config.toml
hidden_act = "swiglu"
lr_head = 0.00479
max_seq_len = 512
max_steps = 10096
MLP neurons of a small language model. Each row is named by its layer, matrix (down: output weights) and neuron, and shows model dimensions 32-159. Each number is 200 + 40 x the weight over its row's rms, rounded and kept within 0 to 999. A neuron's up and down rows have the sign that makes its largest values positive.
After each neuron's rows, "fires before" lists the tokens most often just after its 100 highest values on Wikipedia text that the model never trained on.

L5.down39,191,107,242,247,251,175,207,139,222,176,188,148,236,228,231,179,209,234,249,199,208,234,83,230,158,200,155,162,262,225,280,213,154,252,270,194,162,225,264,233,176,220,189,262,210,243,238,218,177,249,198,199,207,254,179,179,188,326,254,208,141,158,193,244,154,180,181,190,218,188,219,256,201,165,129,281,233,196,202,180,124,143,148,176,245,229,187,200,167,192,247,140,168,169,247,155,217,201,228,237,158,190,156,194,174,232,176,215,211,192,239,194,190,187,228,219,174,209,185,153,211,238,212,187,178,220,202,197
fires before: "0", "1", "2"

L7.down187,187,164,223,287,158,182,164,232,229,194,266,226,249,262,207,224,168,185,256,140,244,198,199,142,230,177,212,184,146,193,285,126,141,183,149,221,174,223,160,195,218,166,251,270,165,157,178,215,189,147,233,193,104,156,133,247,194,188,251,166,180,210,218,180,193,132,176,177,206,190,221,206,176,198,124,139,194,166,186,230,192,129,182,233,173,270,199,300,218,189,176,157,221,229,205,255,270,184,232,188,229,215,307,227,144,179,158,246,178,168,210,233,189,215,212,249,179,254,149,182,162,167,212,175,169,252,256,276
fires before: "2", "1", "3", "an"

L5.down356,236,178,272,238,142,188,273,259,132,158,178,203,154,157,204,148,273,195,79,251,256,185,176,232,213,181,224,170,205,223,212,212,213,233,240,224,242,307,231,202,176,241,258,120,188,166,242,214,218,221,206,219,223,211,268,159,188,185,130,244,184,263,215,165,233,249,206,279,160,126,179,186,214,285,206,216,216,263,165,193,210,228,213,176,211,161,228,229,230,203,206,213,192,211,156,184,247,255,185,134,211,267,199,156,220,231,188,156,180,224,143,184,244,148,180,177,198,196,200,185,174,202,186,195,199,168,145,112
fires before: " ", "4", ",", "0", "2"

L6.down135,241,223,237,247,292,188,173,193,168,246,93,199,242,210,237,248,211,227,229,198,165,255,183,236,169,200,185,262,211,246,232,172,163,256,207,200,193,244,175,242,147,168,168,246,191,220,252,128,232,211,202,190,131,176,216,130,235,263,168,204,177,169,195,271,188,184,188,180,155,194,241,176,284,191,170,240,255,210,190,202,175,127,220,191,213,264,182,213,149,181,190,151,123,186,327,80,197,150,236,135,168,275,168,188,201,228,171,212,200,238,200,188,178,206,195,169,184,188,226,183,176,259,233,236,216,278,211,234
fires before: "3", "4", "5", "2", "6", "7"

L3.down262,178,188,222,210,210,304,208,276,201,198,215,202,178,207,192,193,193,201,148,170,177,178,262,228,188,167,257,184,179,206,234,301,252,129,140,187,195,241,245,201,103,183,228,144,247,133,246,186,252,239,156,170,166,253,201,246,122,249,156,249,190,251,244,187,201,183,233,288,159,202,217,283,211,297,192,136,237,176,192,178,238,207,172,204,264,165,122,212,165,242,235,274,188,199,197,184,156,189,188,165,189,211,183,199,215,181,147,194,196,186,114,202,238,153,135,189,256,218,174,201,223,197,271,197,235,191,134,196
fires before: "1", "2", ",", "3", " |"

L7.down351,191,215,238,190,219,225,191,168,182,161,210,223,234,202,144,315,221,194,170,247,245,201,246,185,210,167,219,201,179,202,302,122,229,107,106,174,229,161,237,208,209,235,195,179,184,149,188,262,247,202,241,218,196,113,223,157,134,126,259,165,164,151,217,224,210,218,191,188,189,221,217,252,162,192,181,283,280,214,183,203,158,165,221,204,243,244,200,234,240,202,251,193,204,203,219,181,223,120,175,171,169,168,185,247,199,178,179,148,160,312,199,233,216,249,184,192,172,248,190,112,163,203,159,200,166,227,145,229
fires before: "1", "0", "2", "6", "7", " older"

L4.down205,176,222,238,240,187,181,216,104,277,231,218,190,256,270,178,267,228,174,249,196,207,160,81,282,179,145,142,199,252,210,188,211,175,184,171,209,230,186,181,231,246,151,221,202,128,197,265,197,213,173,241,252,131,222,215,142,199,246,206,186,226,175,249,161,227,150,155,183,139,206,227,179,207,191,215,231,203,271,300,243,123,208,155,263,133,208,226,210,200,209,173,245,150,196,204,165,200,169,176,184,200,178,198,234,226,209,112,253,224,242,209,269,249,211,175,258,170,213,158,266,136,180,170,198,175,213,203,212
fires before: "1", "2", "0", "\n", "-"

L6.down400,189,190,211,245,147,158,135,112,175,199,271,194,175,166,211,172,219,230,167,240,177,229,209,227,159,282,135,195,270,190,220,191,251,172,132,254,176,220,208,204,205,171,162,266,158,153,210,266,178,201,145,203,247,212,230,250,190,249,247,202,178,161,178,166,270,215,249,129,207,238,207,241,192,150,181,246,191,250,206,137,268,194,257,166,223,214,163,201,241,148,135,186,169,209,222,210,219,171,215,240,157,202,116,188,273,224,173,247,250,271,233,187,216,205,209,290,136,227,226,185,226,228,193,148,226,200,248,208
fires before: "2", "0", "1", "3", "9"

L4.down204,195,201,193,231,226,217,207,204,246,199,176,168,202,212,260,137,110,270,104,179,239,242,304,198,197,243,191,262,187,221,159,172,181,186,205,173,132,230,116,177,201,194,254,205,188,217,232,138,255,191,186,173,228,224,154,188,135,204,197,219,226,204,178,213,172,237,297,230,186,176,227,231,167,272,155,166,236,209,149,147,231,217,189,211,202,218,168,215,140,197,205,129,219,216,165,239,146,158,159,111,184,179,166,235,177,171,167,139,259,153,187,269,169,226,200,173,239,210,211,212,256,201,273,183,275,192,121,115
fires before: ",", "1", "2", "3", "8", "4"

L4.down424,175,181,269,261,165,154,182,216,195,167,261,182,208,184,237,151,199,198,218,230,278,166,259,268,159,173,147,180,243,145,246,241,184,231,157,163,184,195,203,198,199,235,132,221,184,157,223,209,192,188,119,199,259,214,218,233,201,251,265,213,211,228,274,201,219,245,230,187,197,175,200,220,173,140,201,192,233,193,156,160,267,183,258,67,181,241,176,168,142,147,228,229,216,207,188,208,198,225,232,174,174,94,196,223,142,236,157,224,216,196,213,216,294,252,215,228,217,204,192,244,245,197,186,174,195,161,262,163
fires before: "0", "9", "8", "2", "3", "5"